Weights of a small GPT-style language model, trained from scratch on English Wikipedia.
Architecture: RMSNorm before each block, rotary positions, no biases in attention or MLP.
Training: a variant of Muon for these matrices, 903M tokens, 6887 steps.
MLP neurons of a small language model. Each row is named by its layer, matrix (gate and up: input weights) and neuron, and shows model dimensions 64-191. Each number is 128 + 24 x the weight over its row's rms, rounded and kept within 0 to 255. A neuron's up and down rows have the sign that makes its largest values positive.
After each neuron's rows, "fires in" lists the words (lower case) most often at its 100 highest values on Wikipedia text that the model never trained on.

L13.gate136 [149  81  84 156 171 116 134 127 111  94 182 146 118 126 109 114 157 123 142 125 101 144 135 146 143 137 124 150 117  99 133  99 128 133  96 139 168 117 175 143 143 114 178 136 131  78 121  65 134  91 114 106 150 158 121 150 103 148 149 120 147 133 112 112 113 134 126 154 150 101 129 139 134 108  86 102  90  64 134 121 105 127 135 114 132 130  89  83 119 150 145  85  78 159  95 116 153  97 132 104 112 145 129  97 116 142 142 139 102 132 142 140 133  86 134 107 136 126 114 131 155 141 135 141 119 129 139 123]
L13.up136 [139 127  70 160  94  90 106 111  85 132 142 128 135 113  89 125 147 143 158 140 140  87 126  76 110 134 144 105 103 105 145 106  89 156 148 118 133 147 117 204 140 120 162 146  79 114 121 127 118 144 130 133 126 105 124 104 143 110 122 137 161 124 156 106  92 136 126 131 106 173 128 108 109 123 115 150  93 135  81  92 107 140 166 143 149 164 180  95  77 133 118 120 124 123  88 128 141 127 120 128 120 101 136 150 118  85 101 142 123 128 130 136 129  75 149 106 108  93 113 178 132 121 124 123 112 108 138 118]
fires in: "is", "was", "as", "became", "be"

L17.gate536 [112 108 125 121 139 128 119 152 123 149 178 135 118 151  90 131 115 126 121 159 106 165 140 128 126 119 163 138 114 144 153 140 129 159 121 115 165 168 115 133 175 133 140 103  77 140 107 120 127 163 102 130 141 130 167 127 165 118 149 112  87 135 111 129 151  82 107 157 123 127 143  89 162 125 106 116  95 119 103 162 110 164 198 143 101 105 131 112 109 109 179 123  64 107 144 167 113 122 118 112 133 143  74 125 136 136 142 145 124 123 107 131 154  97 132 140 125  99 101 160 139 166 125 134 136 111 157  77]
L17.up536 [136 140 113 127 150 120 121 133 120  92 142 181 144 133 116 125 139 131 144 134 109 136 128 109 148 138 153 139 102 125 169 129 160 116 155 131 145 133 100 120 130 133 134 127 123 132  93 106 144 106 155 109 125 106 123 113 200 165 164  90 127 113 128 120 158  69 130 116 113 138 150 133 164 141 148 115 139 178 134 125 140 161 172 125 110 148 120 105 145 110 135 111 105 111 100 183 152 106 154 134 164 113  92 187 105 170 132 180 142  87 113  99 131  92 125 162 111 134 117 161  84 138 149 146 147 164 112  84]
fires in: "and", "before", "while", "as", "of", "by"

L4.gate452 [125 120 172 137 102 109 127  94 134  95  85 151  97 120 117 127 121 145 150 145  86 123 146 134 124  96 173 147 155  83 169 117 122 145  97 158 115 127 147 120  92 134 165 148 101  77  93 110 136 154 108 114 112 171 148 112 192 133 154 147 112 139 117 113 100 115 167 132 179 184 125 124 154 133 125 144 110 143 112 133 149 167 126 119 115 134 159 135 119 135 158  70 102 163 126 176 149 129 122 138 136 165 147 121 118 134 142 151 141 117 175 131 129 103 109 119 117 170 155 138 126 112 119 157 177 115 126 122]
L4.up452 [137 139 109 121 115 136  98 131 139  99 123 115 123 123 133  52  68 100 131 124 119 129 116 112 138  70 127 128 103 142 156 129  96  95 111 156 119 134 123 172 124  77 116 121 126 100 139 119 132 120 134 117  75 104 133 109 126  81 152 168 114 142 151 114 153  92 107 158 151 105 168 135 104 121 141 149 110 155 100 141 138 156 150 150 105 133 130 131 142 144 133 120  98 124 159 114 119 109 120 180 145 126  97 140  88 114 100 129 133 118 127 136 100 118 129 153 128 101  92 143 154 177  80 150 134 112 144  70]
fires in: "was", "can", "were", "could", "to"

L7.gate3 [140  92  83 133 137 122  93 138 182 124 174 137 104 134 140 175 107 122 129 130 130 127 131 132 133 115  86 142 141  98 162 172 159 117  88 149 106 137 157 111 150 126 112 167 152 129 152 114 116 113 110  85 120 153 116  92 101 102 111 158 117 111 145 133 128 114 119 117 130  99 113 183 101 151 178 131 148 128 156 118 105 158 123 148 105 112 130 127 125 129 148  90 123 136 113 164 154  92 165  99 104 131  71 124 127 123 137 121 126 110 128  82 182 150  85 117  86 122 120 134 140 102 134  92 126  85  80 119]
L7.up3 [189  87 141 153 139 120  73  90 179 117 113 114  94 111 133 167  95 115  91 147  87 116  94 116 132 143 135 154 142  87 151 178 153  94 119 167 104 167 128 125 185 118  84 139 143 135  86  93  68 114 139  98 126 146 136 134 119 111 101 128 131  99 161 119 184  97 162 117 133 112 117 156 115 129 154 145 132  99 144  96 123 171 116 132 131 121 124 125 126 126 131 108 148 124 147 142 132 106 131  75 142 147  87 143 108 111 104 119 151 106 129 116 157 146 143 114 124  94 187 134 147 149 188 100 131 116 113 140]
fires in: "to", "t", "not", "might", "should", "you"

L16.gate147 [164 148  87 129 129 144 106 103  91 158 141 121 156 119 100 136 132 161 132 147 142 149 166 120 116 142 134 150 123 103  90 159 125 123 146 109 162 122 132 169 170 183 132 138 135 123  89 138 123 144 154 108 137 131 129 162 147 159 157 112 120 158 112 213 110 100 128 169 140 136 161 126  93 103  89 125 139  83 133 150 151 155 140 155  82 147 115 150 103 120 143 125  97 128 125 158 130 116  98 140 183  82 129 103 125 108 135 157 148 121 147 131 103  98 156 148 135 118 116 132 130 135 128 129 130 136 141 108]
L16.up147 [105 175  74 102 103 106 111 129 135 113 148 109 173 104 132 131 146 125 123 138 128 100 127 148 118 134 130 111 139 145  86 109 146 113 129 134 121 151 142 166 100  87 158 120  97 154 114 165 116 114 112 128 119 118 100 111 111 139 148 160 110 180 144 141 118 144 126  95 128 180 118  87 203 111 131 145 127 134 140 110 138  91 106 126 152 139 148  64 177  81 132 136 137 129 110 122 140 141 132 177 119 125 131 162  81 111 129 150 114 113 159 135 114 140 168 105 130 137 161 109 117 121 122 113 159 128  93 171]
fires in: "a", "be", "as", "been", "being"

L13.gate207 [142 119 150 107 128 114 143 105 170  97 113  85 140 106 146 126 144 142 159 145 139 104 160 131 123 119 135 129 145  92 140 117 127 140  57 144 107 161 122 113 109 106 150 131 111  60  88 145 119 149 116  88  99 128 111 121 163 147 122  91 127 123 156 114 131 152 148 116  99 125 166 119 170 138 132 127 106 127 128 106 115 143 146 127 171 102 127 114 148 119 143 143 114 110 120 146 176 136 131 108 181 129 116 110 147 150 102 163 166 116 125 110 164 169 115 142 131 110 141 143 130  76  97 106 163  97 110 126]
L13.up207 [135 142  96 151 143 118 132  77 153  98 134 130  81 152 114 143 154 121 180 119 121 133 129  94 109  95 144 134 130 149 141  90 105 144 133 154 163  98 115 138 144 106 161 164 101  97 122 136 162 128 137 133 129  93 173 107 141  79 154 147 151 149 130 133 138 151 118  97 123 135 106  99 105 111 109 158 143 145 178 127 137 147 134 166 119 126 157 115 137 115 115 109 140 144  78 107 154  52 128 104 147 124 123 114 116 118  99 117 138 157 147 143 108 110 142 156 107 181 129 138 118 137  80 161 154 106 141 149]
fires in: "was", "been", "were", "to", "would"

L15.gate20 [148 128 116 132  96 129  93 135  85 112 118  96 105  99 122 125 111 148 144 113 139 173 116 111 135 146 105 189 154 139 173 125 158 111  95 113 105 142 106 133 152 125 152  84  79 114 102 139 155 163 160 149 130 132 141 139 150  96 109 121 110  84 142 126  98 171 121 125 171 125 181 163 152 146 166 152 135 112 118  58 112 136 117 135 169 128 131 115 156 128  96 128 105 130 117 150 152 127  90 164 117 128 107 118  88  87 134 102 118 134 132 149 116 100 145  91 150 119 156 117 105 116 146 127 112 127 146 100]
L15.up20 [153 141 123 136 182 140 157 122 145  95 130 105  99 123 172 146 124 102 139 161 150 127 125 126 132 108 114 142 131  42 148 121 142 164  96 153 142 129 136  79 150 136 152 134 144  84 143 124 145 150 114 123 173 152 110 138  86 118 129 114 124  93 127 146 123 101 111 142  86 128 175 169 116  90 154 134 115 145 151 141 134 142  95 111 136 163 169 113 110 139 147  74 146 118 114 116 137  88 149 145 133 146  83 142 119 117 172 109 139 148 143 108 154 116  97 123 145 134 106 167 116 117 117 159 148 148  88 128]
fires in: "has", "have", "had", "having", "well", "also"

L17.gate453 [123  96  99 140 113  81 171 124 103 144 102 140 119 108 165 160 111 124 120 103 123 154 110 156 134 142 156 137  49 136 142 174 106 118 112 111 137 150 120 146 134 134 135 127 106  94 113 152 178 112 131 105 139 132 103 136 147 158 138 159 124  92 129 129 159 105 168 104 134 137 121 125 167 120 101 101 124 131 145 127  91 152 165 108 119 134 154 125 137 108 163 109 150 122 132 129 103 113 164  65 138 120 156 114 116 152 127 150 134 103 111 158 160 116 146 110 131 106 128 154 127 214 139 139 105 114 144  98]
L17.up453 [142  94 176 132 196 126 112 138 110  94 124 118  76 146 160 138 106 108 153 164 110 121 147 124 112 164 129 162 137  95 138 152 131 132 135 100 136 145 105 143 163 127  79 124 144 135 139  93  92 145 146 124 106 134 107 109 161 157 123 155 131 103  87 147 169 131 134 165 169 117 136 145 106 121  98 151 101 115 149 118 143 138 134 137 166 169 109 138 144 160 143 137 126 129  92 148 119  77 140 157 137 116 125 157 148 101  91 113 117 110 149 145 128 125 142 114 146 131 120 139 103 175 185 150 175 130 115 117]
fires in: "of", "to", "he", "and", "for", "after"

L7.gate71 [171  83 127 138 146 141 164 118  91  91 121 179 147 136 135 114  91 160 138 135 103 123 145 154 137 135 122 147 146 135 159  73 173 144 182 103 137 133 151 146 123 105 149 142 102 148 103 129 117 112 158 114 117 151 132 109 140 156  80 104 164 113  95 121 122  97 112 141 101 178 117  65 139  97 124 131 121 138  95 115  81 106 101 131 120 120 156 125 115 104 158 138 118 165 139 153 123 132 129  70 137 166 183 143 108 136 120 108 131 106 179 150 140 141 130 158 153  96 134 125 149 134 142 156 115 139 110 126]
L7.up71 [141  74  78 163 127 151 121 123 154 120  81 150 177 138 121 137 117 113  98 115 117 129 130 129 125 109 136 136 123 178 134 132 134 127 114 127 143 151 123 194 125 141 119 128 114  88 147 154 124 104 166 119 118 143 154 125 100 124 108  71 138 122 109 117 153 120 106 174  92 124 119 136 166 103 101 146 135 139 101 135 117 108 105 133  96 147  98 116 106 116 178 121 136 120 133 139 149 170 166 164 111 146 148 163 110 152 128 126 137 123 130 136 141 161 116 134 138 103 136 102 210 116 107 149 150 139 148 108]
fires in: "by", "after", "during"

L10.gate78 [102 100 129 176 149 129 118 105 140 147 130 114 122 136 109  89 131 110 148 117 171  97 143 189 143 147 135 124 137 127 122  96 183 110 146 118 144 128 185 142 108 129 152 127 162 102  91 138 103 123 116 116 100 116 118 171  91 160 134 119 110 108 131  77 120 165 144 140 132 137 123 120 102 120  92 162 121 131 122 162 111 151 111 125 123 138 134 142 137 134 122 153 132 107 155 149 107 116 135  55 141 132 142 127 121 162 135 132 130 130 158 150 121  93 124 112 185  87 140  93 163 114 135 153 139 148 115 143]
L10.up78 [139  68 172 163 184 102 138 124  77 113 123 101 136 131 130 143 127  94 181 143 140 117 184 123 113 147 143 135 103 166 105 109 126 105 119 135 116 108 116  98 133 126 122 137 208 137  79 145 122 147 105 113  86  93  95 175  97 178 146 117 159 128 117 159 138 165 137 106 103 144 148 123 114 126 113 150 126 126 124 133  99 120 113 116  81 133 125 155  86 141 137 141 155 124 148 102 100 122 107 119 100 166  96 159  91 153 114 139 121  86 136 112 130 121 156 123 172  79 118 131 117 126 113 136 148 141 119 149]
fires in: "to", "of", "by", "between", "from", "killed"

L17.gate403 [131 126  58 148 137 147 123 130  78 137 129 136 103 132 139 115 131 104 159 168 146 108 175 119 119  98 106 150 136 136 154 163 190 118 125 124 158 126 104 151 143 127 119  90 124 148  89 134 154 115 130 102  88 124 141 115 123 125 109 137 116 129 112 114 110 129 114  99 176 155 163 129 164 146 178 123 152 149 131 106 123 177 129 157 110  92 107 120 137 143 122 138 169 144 105  96 129 135 129 114 117 139  92 128  84  73 146 117 127 144 110 131 137 145 154 128 105  74 118 144  95 135 143 159  74  87  90 145]
L17.up403 [134  74 171 146 121 130  93 117 117 152  95 118 148 137 144 186 159 161 150 144 104 126  85 104 122 113 125 167 127 138 141 130 147 136 130 166 114 134 121 103 141 160 154 135 152  95 134 146 134  99 114 141  88 133 161 121 111 144 161 146 100  81 119 116 128 132 191 130 148 119 119 113 112  95 129 148 180 121 133  94 147  82 126 111 132 124 146 110 105 123 116 149 134 134 142 137 110 108 159 117 161 153  99 140 132  98 120 136 145 110 148 114 132 127 103 109  76 177 124 159 133  99 133 140 144  91 150 120]
fires in: "had", "has", "having", "have", "also"

L15.gate349 [145 119 133 150 119 142 101 131 160 122 119 187 183 105 166 106  88 119 151 162 122  99 147 135 126 151 159 130 159 100 137 149  96 114 131 123 144 178 145 109 123  98 122 161  80 142 125 144 112 200 115 121  67 126 189 128 136 149 127 121 125 126 149 121 166 128 120 112 104 120  97 129 145 120 123 107 115 107 164 154 100  86 109  76 148 127 141 120 135 104 115 102 136 169 143 139 102  76  86 117 124 115 140 140  98 141 124 126 134 110  77 124 133 113 103  91 125 169 102 123 110 156 158 115 143 112 129 153]
L15.up349 [148  87 103 126 134 116 110 113 127 126 122 106 169 125 107 163 139 135  88 131 135 140 149 126 111 170 127 144 180 130 125 130 159 131 135 106 135 124 125 159 164 110 125 145 129 137 139 188 126 168  75 112 118 155 135 119 154 117 154 119 132  93 149 127 151 144  96  99 125 142  84 161 125 128 142 177 143 147 117 142 147 132 112 155 142 141 144 141 145 108 144 128 117 147 140 130 117 141 181 103  43 112 106 137 113  99 138 132 115 122 107 105 164  86 121 125 106 155 117  99 127 160 126 131 169 124 147 100]
fires in: "to", "too"

L15.gate534 [102 112 124 206 134 145 135 131 120 133 118 133 150  84 144 133 138 131 141 153  86 134 144 103 153 147 145 143  98 151 134 149  99  96  74 146 127 119 194 101 124  98 129 167 122 126  95 131 142 133  95 145 183 112 122 145 115 118 129 128 116 128 161 182 160 108 108 114  96 132 178 150 128 149 109 107 125 131 137 113  85 101 129 106 142 110 140 153 116  92 163  82 140 143 135 112 139 113  97 154 118 121  84 102  82 119 131 119 100 132 122 138 135 114 116 118 130  68 114 107 126 159 167 100 112 143 118 109]
L15.up534 [116 118 141 104 123 119 120 144 152 156 106  95 154 109 174 123 135  86 155 105  94 119 106 101 101 107  81 137 136 144 121  97 130 157 109 123 117 136 135 150 105  87 151 165  88 108 113 111 141  97 119 121 140 108 117 123 107 140  75 128 133 142 165 140 153 120 123 121 109 151  98  99 135 125 127 176 114 148 144  93 137 111 113 127 158  94 168 163 117 125 147 105 137 118  96 139 154  96 135 119  95 120  90 122 126 148 112 149 103  88 104 103 162 125 131 118  97 114 129 134 115  95 148 114 148  90  93 109]
fires in: "the", "most", "its", "s", "a"

L17.gate485 [105 106 100 123  79 126 119 170  99 132 121 116 156 102 162 124 138 115 125 166 134 147 145 144 119 138 118 121 174  97  96 130 128 120  93 114 151 101 121 148 139 119 145 150 121  93 118 146 118 133 138 141 134 138 106 102 121  71 160 138 100 115 144 128 152 133 118 130  88 148 145 104 104  94  89 121 106 138  99 149 118 109  70 138 148  86 143 185 119 165 107 155 100 137 132 135 156 125 131 174 133 129 125 157 102 131 215 184 161 106 108 164 149 115 140 113 136 128 124 137 154 105 130 111 152 130 119 126]
L17.up485 [114 136 139  93 148 149 125 155 168 110 161 126 131 149 120 131 142 118  97 105 121 122 135 142 120 122  94 117 136 159 123 147 147 114  78 115 139 120 120 132 126 128 156 125 113 132 130 169 135 105 151 136 141 117 122 103 136 137 133 185 180 111 136 102 120 176 107 181 102 128 122 103 136  93 126 149  95 158 125 109 129 101 127 136 113 118 140 127 132 151  89 111 158 134 116 149 131  92 141 129 132 149 129 165 125 101 130 161 154  98 105 119 103 101 137 136 163 143  96 126 135 158 181 119 141 104 126  76]
fires in: "a", "of", "early", "the"

L16.gate357 [157 112  78 147 139 160 161 155 143 152 130 127 129 135 133 145 101  91 102 176  91 185 100 130 100 135 152 123 111 144 145 142 135 116 157 126 128 136  81 137 146 152 102 172 108 126 114 128 128 151 130 128 131  85 137 127 101 131 127 132  88 114 113 173 120  89 116 104 117 153 117 119 145  82 154 170 125 146 146 109 121 146 137 179 104  95  94 134 126 133 143 123 119  86 123 120 138 158 109  60 115 167 111 138 125 146 114 123 126 113  99 121 103 105 121 135 180 106 129 168 123 167 114 172 111 132 129 120]
L16.up357 [167  74 151 128 152 135 112 103 110 116 115 158 160  95 140 170  99  91 124 172 145 109 121 136 103 135 146 132 112  79 107 123 153 130  78 125 143 147 116  69 150 143 121 117 175 113 128 106 134 152 120 159 137 143 124  82 109  82 106 114 110 107 124 121 179 121 101 114  92 137 139 106 122  89 144 109 113 132 105 107 124 155 119 113 131 130 152 129 140 161 127 103 116 117  98 129 145 113 154 135 172 146 147 138 139 138 128 161 132  94 127 132 132 147 140 141 119 108 123 174 114 104 129 167 107 131 142  97]
fires in: "to", "and", "of", "in", "by"

L17.gate264 [133 113 147 173 130 145 108  83 143 142  66 130 127  87 109 105 126 115 150 147 146 112 137 121 158 137 116 135 160 116 162 160 136 127 100 145  58 126 146 177 138 123 130 159  98 158  89 168 135 132 130 123 147 130 157 113 145 162 139 162 152 144 143 124 120 151 125  92  93 162 144 184 145 131 140 111 127 167  98 163 143 175 148 123 118  84 132 111 109 128 118  84 117 106 135 106 111 133 109 130 143 100 178 149 136 121 129 141 192 135 144  95  85 118 122 145 119 120 104 151 128 127  85  97 108 162  83 102]
L17.up264 [159 142 112 125  99 133 134  96 115  88 146 138 116  88 144 148 125 156 132 136 168 148  92  94 116 106 133 139 134 109 121 136 125 118  96 121 131 166 109 103 136  84 148 113 145 139 131 119 108  92 129 156 131 129 110 136 122 130 115 137 155 140 141 155 140 138 169 122 130 115 131 156 136 150  92 180  97 136 148 124  96 102 147 114 152 140 143 151 136 127  86 143 122 131 150  98 179 142 110 129 141 126  95 161 117 136 104 148 112 134 109 167 155 145 153 133 133 190 127 150  71 155 161 133 136  86 158 142]
fires in: "be", "is", "most", "been", "are", "were"

L16.gate174 [137 114 125 137 118 143 101  90 106 107 121 160 156 133 136 152  92 148 116 114  98 131  92 154 153 136 165 124 109 122 107 179  89 146 135 144 120 145 106 135 142 155 105 122 109 140 105 123 127 189 137  74 137 118 108 128 114 123 104  81 133 124 143 125 127 115 126 162 128 162 119 129 166 139 134  90 121 134 124 105 105 142 131  76 120 103 145 102  83 101 151 118 111 106 159 129 145 112 143  81 110 128 122  91 129 100 134 128 138 139 154 120 139 144 148 153 137 132 135 112 145  89 188 160  82  97 157 115]
L16.up174 [143 106 121 103 156 135 121 112 109 106 135 146 123 143 141 161  87 133 146 125 137 122 124  94 116 158 131 135 103 142  79 116 107 129 121 109  95 131  81 115 139 139 125 138  84 120 119 157 148 176 139 190 113 110 136 126 132 145 126 130 145 147 129 123  89  91 109 133  96 148 118 113 126  75 122 157 164 140 150 140  84 131  94 156 110 145 141 127  82 138 162 109 139 155 166 158 102 127 121 101 134 140 128 158  83 126 143 112  85  95 112 172 113 112 168 100 175 170 133 124 150 131 114 123 138 158 121 155]
fires in: "by"

L20.gate248 [142 102  94 111 166 145 115 131 113 109 124 154 154 126 108 137 115 143 117 101 127 158 114 220 166 110  92 119 143  95 135 158  87 112 133 139 121 110 152 163 112 138 105 150  96 105 130 165 139 144 123 133 129 124 112 137 150 134 148  93 160 106 127  93 126 133 136 141 180 121 116 136 158  77 103 131 136 137 105 121 133 116 115 156 103 151  94 144 104 118 122 137 127 139 147 154 157 150 131 107 104 171 104 169 157 114 110 137 144 128 119 189 134  72  99 155 176  71 149 134 132 107  89 129 119 188 140  92]
L20.up248 [140 145 134 150 133 110 144 115 118 168 151 109 110 148 137 161 112 199 129 145 132 124 153  88  85  94 100 134 118 170 118 103 154  63 175 131 117 109 126 137 120 126 146 112 132  81 124 130  85  86 125 152 104 132 120  90 148 102 108 154 113 100 121 140 101  98 105 106 128 169 138 144 120 114  95 106 101  81 140 105 134  97  98 133 102 190 141  76 125  70 143 168 148  92 137 157  83 138 120 125 134 140 104 120 100 120 102 161 121 171 132 120 146  99 145 130 146 136 116 131 131 125 141  87 138 160 141 113]
fires in: "at", "the", "in", "on", "per", "by"

L17.gate177 [131 155  93 138 153 155  68  60  93  93 127 192 134 159 130 124 123 151 116 126 136 149 109 122 114 136 158 117  91 129 122 140 170 104 113 100 109 158  95 110  90 117 109 181 151 134 106 145 121 119 156 122 113 114 150 159  99 122 135 144 127 142 154 118 103 159 143 145 120 123 106 122 170  93 168 142  94 140 154 122 141 109 134 146 142 101 130 142 104 156 109 103 130 122 151 102  68 112 142 131 129 155 115 130 119  96 142 145 113  99 147  88 108 122 139  98 106 126 130 130 187 135 115 169 136 154  96  99]
L17.up177 [149 124 195 127 142 114 119 122 149 117 123 107 164 147 108 163 138 125 118 154  89 122 144 121  61 136 172 141  84 124 141 135 142  93 127 120 148 140 106 116 127 111 107 132 138 132  89  66 130 123 104 141  72 109  89 172 149 145  98 131 159 127 179 122 162  85 173 143 147 150  96 142 159  90 206 132 102 189 119 182 134 130 107 153 123  82 169 123 136 109 143 115 148 112 100 126 117 150 134 119  73 121 145  94 106  96 150 146 109 139 159 129 130 105 136 115 121 113 170 125 164 146 130 138 145 128 124 111]
fires in: "to", "zodiac"

L22.gate227 [121 107 153 150 142 162 161 152  66 136 161 138 127 150 115 105 109 155 156 148 115 128 142 169 127  98 119 112 120 154 137 139 118 130 118 139 120 118 117 173 143 137  81  97 108  95 123 132 116 137 139 144 126 185 110 103 105 130 117 113 133  94 117 170 130 136 110 171 133 137 136 176 106 103 159 101  87 142 114 169 138 102 102 121 118 132 119 118 173 112 126 144 135 109 127 194 137 104 131 123 138 121  46 119  97 159 141 128 160 113 114 104 139 112  99 133  79 107  99 108 109 112  80 119 137 131 150 103]
L22.up227 [123 131 129 130 148 160 155 135 130 125 106 141  96 134 142 110 115 131 151 152 137 105 149 164 145 136 140 164 103 131 166 143 115 163 158 120 102 127 120 144 152  75 135 147 123  82 109 163 159 115 138 136 107  69 109 122 153  94  99 147 142 142  85 127 107 122 130 137 134 129 163 128 126 178 124 117 111 101 119 160 103 156 117 197 146 143 136 165 128 157 151 172 131  89 128 126  90 107 143 121 104 107 111 129 106 137 136 164 162 114 114 118 101 125 113 164 136 152 139 137 133 160 133  82 176 122 147 124]
fires in: "after", "he", "before", "would", "upon", "did"

L7.gate130 [133 102  86 156 164 119  83 116 101 165 155 113 138 147 178 148 103 150 110 134  94 109 112 108 119 125 144 137 104 103 203 174 176 107  98 142 175 146 171 127 180  95 127 130 116 122 169 147 152 112 157  92 117 107  95 139 145 130 125 117 136  98 159 128  97 132 156 130 102 154  91 123 135 115 144  93 150 143 136 147 119 119 118 100 138 159 112 132 135  93 162 142 151 132 139 128  79 103 184 110 116 153 124 137 111 115  83 114 108 142 120 114 121 132 124 137 157 130 181 128 117 181 165 109 116 131 102 127]
L7.up130 [132 121 134 143 131 119 148 114 131  99 129 130 150  95 130 122 101 107  81 155  88 138 116 137 129 170 183 116 112 167 115 129 112 144 172 125 151 141 144  87 117 114 130 119 104 140 159 135 153 115 160 150 131 121 120  93 164 138 122 147 123 185 112 116  91 125 138  83 145 148 123 139 137 129 119 141  97 141 132 135 110 103 111 127 149  97 146 116 142 126 128 108 116  99 131  99 131 109 133  76 151 145 147 152 103 144 122  78 109 111 121 137 137  96 105 130 131 124 128  91 107 146 141  89 105  91 139 128]
fires in: "after", "with", "following", "by", "despite", "although"

L12.gate217 [163 111 125 114  70 168 148 130 131 183 144 140 144 120 148 112 122 154 144 131 131  96  56 155 148 151 123 132 161 152  82 158 166 147 108 138 123 122 155 190 139 111 148 133 139 106 138 115 141 151 126 100 130 126 149 102 136 162 178 152 126 106 152 118 124  90 123  87 124  99 108 113 105 106 131 141 132 123 141  98 112 132 119 137 151 125 119 153 140 138 125 141 164 170 154 138 117 138 101  79  97 134 150 133 113 114 104  89 150 119 114 105 128 111 105 117 112 156 127 147 125 156 129 144 120 171 128 169]
L12.up217 [159 118  59 106 103 153  77 120 158 114 123 112  97 108 101 112 105 121 167 128 114 105 138 138 165 182 105 138 146 167 116 137 115 132 124 130 141 121  97  83 123 115 147  81 108 107 152 110 140 179 105 114 169  97 158 106 132 156 133 178 130  99 110 124 114 110 111 168 140  82 134 122 154 106 134 119 137 118 145 113 158 160 108 111 129 128 100 125 180 149 144 123 153 156 141 107 101 163 108  77 125 134 159 107 102 143 116 136 139  97 119 120 103 139 146 130 144 145 138  77 131 143 119 139 141 152 135 170]
fires in: "with", "had", "to", "s"

L13.gate382 [127 106 137 156 158 125 108 109 125 125 100 111 131 140 142 145 141 128 140 143  94 136 172 110 100 109 124 131 156  94 125 174 126 131 118 129 117 157  93 158 127 131 101 158  83 118 119 119 150 153  99 116  69 141 127 171 177 131  95 171 160 161 124 129 121 122 101 109 129 156 168 149 133 134 168 130 100 117 159 131 147 129  94 177 114  91 143 154 105 134 134 113 110  92 127 146 124 113 126  93 142 162  87 148  74 106 100 113 147 128 122 115 110 141 119 127  85  93 115 109 116 115 122 138 145 131 107 143]
L13.up382 [123 120 112 119 111 127  91 145 149 102 127 151  97 171 117 114 159 130 175  66 161 120 103 120 130  90 147 111 165 132 143 160 151 173 126 148 108 136 113 144 152 132 118 132 148 140  84 159 112 143  89 132 134 152 120 118 106 156  58 160 120  96 129 100 133 147 138 139 125 151  86 127 111 118 157  85 112 128 119 117 151 136 126 129 144 129 148 131 107 139 149 136 130 139 136 107 141 114 133 112 124 169 109 104  94  90 131 124  79 101 100 146 148 152 123 145 113 143 171 100 132  87 138 140 116 128 139 151]
fires in: "would", "can", "could", "to", "may", "should"

L7.gate269 [116  83 109 150 122 110  93 133  92 125 143 133 120 144 101 138 134 141 135 109  99  90 138 132 139 106 125 178  92 132 128 148 149 153 145 115  92 119 139 114 159 121 138 135 131  95 143 130 132 111 111 131 145 196 132 108 124 148  75 151  98 120 142  95  97 126  98  91 105 110  80 124 125 112 129 156  98 127 107 153  93 131 109 159 135  87  84 121 120 103 111 211 140 132 164 153  84 121 130  86 127 134 143 143 108 141 101 104 126 152 106 159 131 100 131 166  96 139 111 169 107 117 118 147 137 118 123 143]
L7.up269 [ 98 118 116 156 130 119 106  89 146 142  96 127  95 132 100 143 112  39 132 118 107 111 149 133 118 172 132 170  77 136 124 125 116 156 120  88 139 107  81 128 145  78 106 167 157  93 121 170 137 114  94 108 125 142 118 121 133 137  83 142 129 117 142  81  56 126 127 117 144 148 152 118 161  96  87 135 119 109 112 124 143 124 129 133 129 129 122  91 122 133 137 168 132 154 149 137 105 101  93 114 105 104  98  97 123 141 113 159 170  97 135 129 147 117 137 170 113 114 139 120 141 151 126 105 150 105 142  73]
fires in: "of", "on", "with", "to", "about", "for"

L15.gate222 [145 137 143 151 101 121 128 161 141 158 104 115 135 127 146 102 166 148 133  93 138 135 104 110 105 156 129 130 119 179 144 112 170 104 119 138 125 127 148 107 124 127 101 103 102 127 129 146 120 152  72  89 129 136 120 144 133 146 168  63 121 109 127  88 140 135  97 129 123 128 132  76 106 144 141 138 125 138 110 114 124 159 119 141 127 112 121 178 114 143 138 124 121 151 137 171 138 124 153 112 105 141 141 151 142 115 111 181 184 140 142 129 122 123  99 148 144  86 157 149 160 104 124 109 156 132  82 100]
L15.up222 [164 104 146 118 108 133 155 178  89  47 169  92 131 141 132 114 140 149 104 121 157 143 129 144 121  77 146 152 137 115 101  91  99 124 165 108 145 148 146 149 115 138 126 138 134 110 110  89 146 107 106 160 102 153 105 110 143 115  94 139  59 141 139 137 140 109 149 104 122 140 142 134 134  97 111 144 120 102 113 106 151 140 145 158 126 129 112 163  86 105 146 164 131 141 150 136 115 162 139 101 161 138 121 156 128  89 163 143 169 174 177 119 102 116 132 124 112  96 139 146 103 178  88 130 100 145 133 114]
fires in: "and", "the", "by"